Weights of a small transformer language model.
Architecture: learned and rotary positions, no biases in attention or MLP.
Training: a variant of Muon for these matrices, 5739 steps.
MLP neurons of a small language model. Each row is named by its layer, matrix (down: output weights) and neuron, and shows model dimensions 176-271. Each number is 128 + 32 x the weight over its row's rms, rounded and kept within 0 to 255. Numbers have three digits each. A neuron's up and down rows have the sign that makes its largest values positive.
After each neuron's rows, "raises" lists the tokens whose logits its output raises most directly, leaving later layers aside.

L7.down1232:132125143164201120135122167142106254185132158110116099130161153122136166167095142118109126138129073186095161120093112139167077164116111121115134136163124081127148119067121117134131163112118181100163137130139143123154107079129146081082063086113132134112137091074115141155186195122085138121
raises: "was ", "remained ", "has ", "began ", "were "

L7.down4:144137153175089076136158119150108093121134141136086131117082118163091137147119140127103136147108152086084189090102122065081155166096097150151082165108086123128111145145140116109127106209162176142090130072112151129098162203086102154153167141104129174249119209156092137139107130110139151151
raises: "A", "V", "O", "X", "FL "

L5.down1520:124145147115093141156152089128154095141147115119164091080183129084173109088107152169069152091099142152156156098114160117108110101126081094160100127131158121116094169141105170090137148122188112136095131087160168113111153165064124187087128142141114164102127168134142160080114080088130086144
raises: "league ", "season ", "Football ", "Championship ", "Scottish "

L6.down1113:132084160091131148185162131163070092107073094071153135113146129138118130134132142089125118161135108162143111136161091104156163139173136109116099163150152119174120059090146147187110133056108155120208129081110106183180134098075083143179108094179058118145124165104154127121190081112139152166
raises: "later ", "later", "soon ", "quickly ", "care "

L5.down929:161161136102113183171171147096160142101139113162145133128108107106072094156140101105117126102067093189160115151087086179112112121229187106092160165130159135076145088101101116089154165137158127156150139130178163036145086105083132175099163109193136080121152129093149117135086150149100145142
raises: "example ", "example", "cycle ", "olution ", "inst"

L6.down1012:086113147088180143129134121146114127104138119087113160136165113098134148127099160115128072118169124142142161151155111094160122128061087128142129107130131152121096107148168131157146123070103162084137073152166135151105107130129116178157108102103050156097141142099196206092116066089084087178
raises: "he ", "his ", "He ", "him ", "himself "

L7.down1127:143120176162168109148068164135122125119170128117164167108195165106110149129175142068101099126168163117081104164051133112131116155079143147120136126175118163133135075097122151157133188126119128080205206095188112144121146172159152116145092114119116140088107099153141130115141112079185075093
raises: "name", "name ", "origin", "debut ", "nic"

L7.down976:118118128139102105164103124147120201118129100122108148115108170128116097161156079145135222121112131130100158172090115044130151132095148116172122172090183132155165139141134084127141126128114153137184199144178129118124099153147108173163083087126102190142127076174141120167155046073089089156
raises: "others", "others ", "more", "Hans ", "Jean"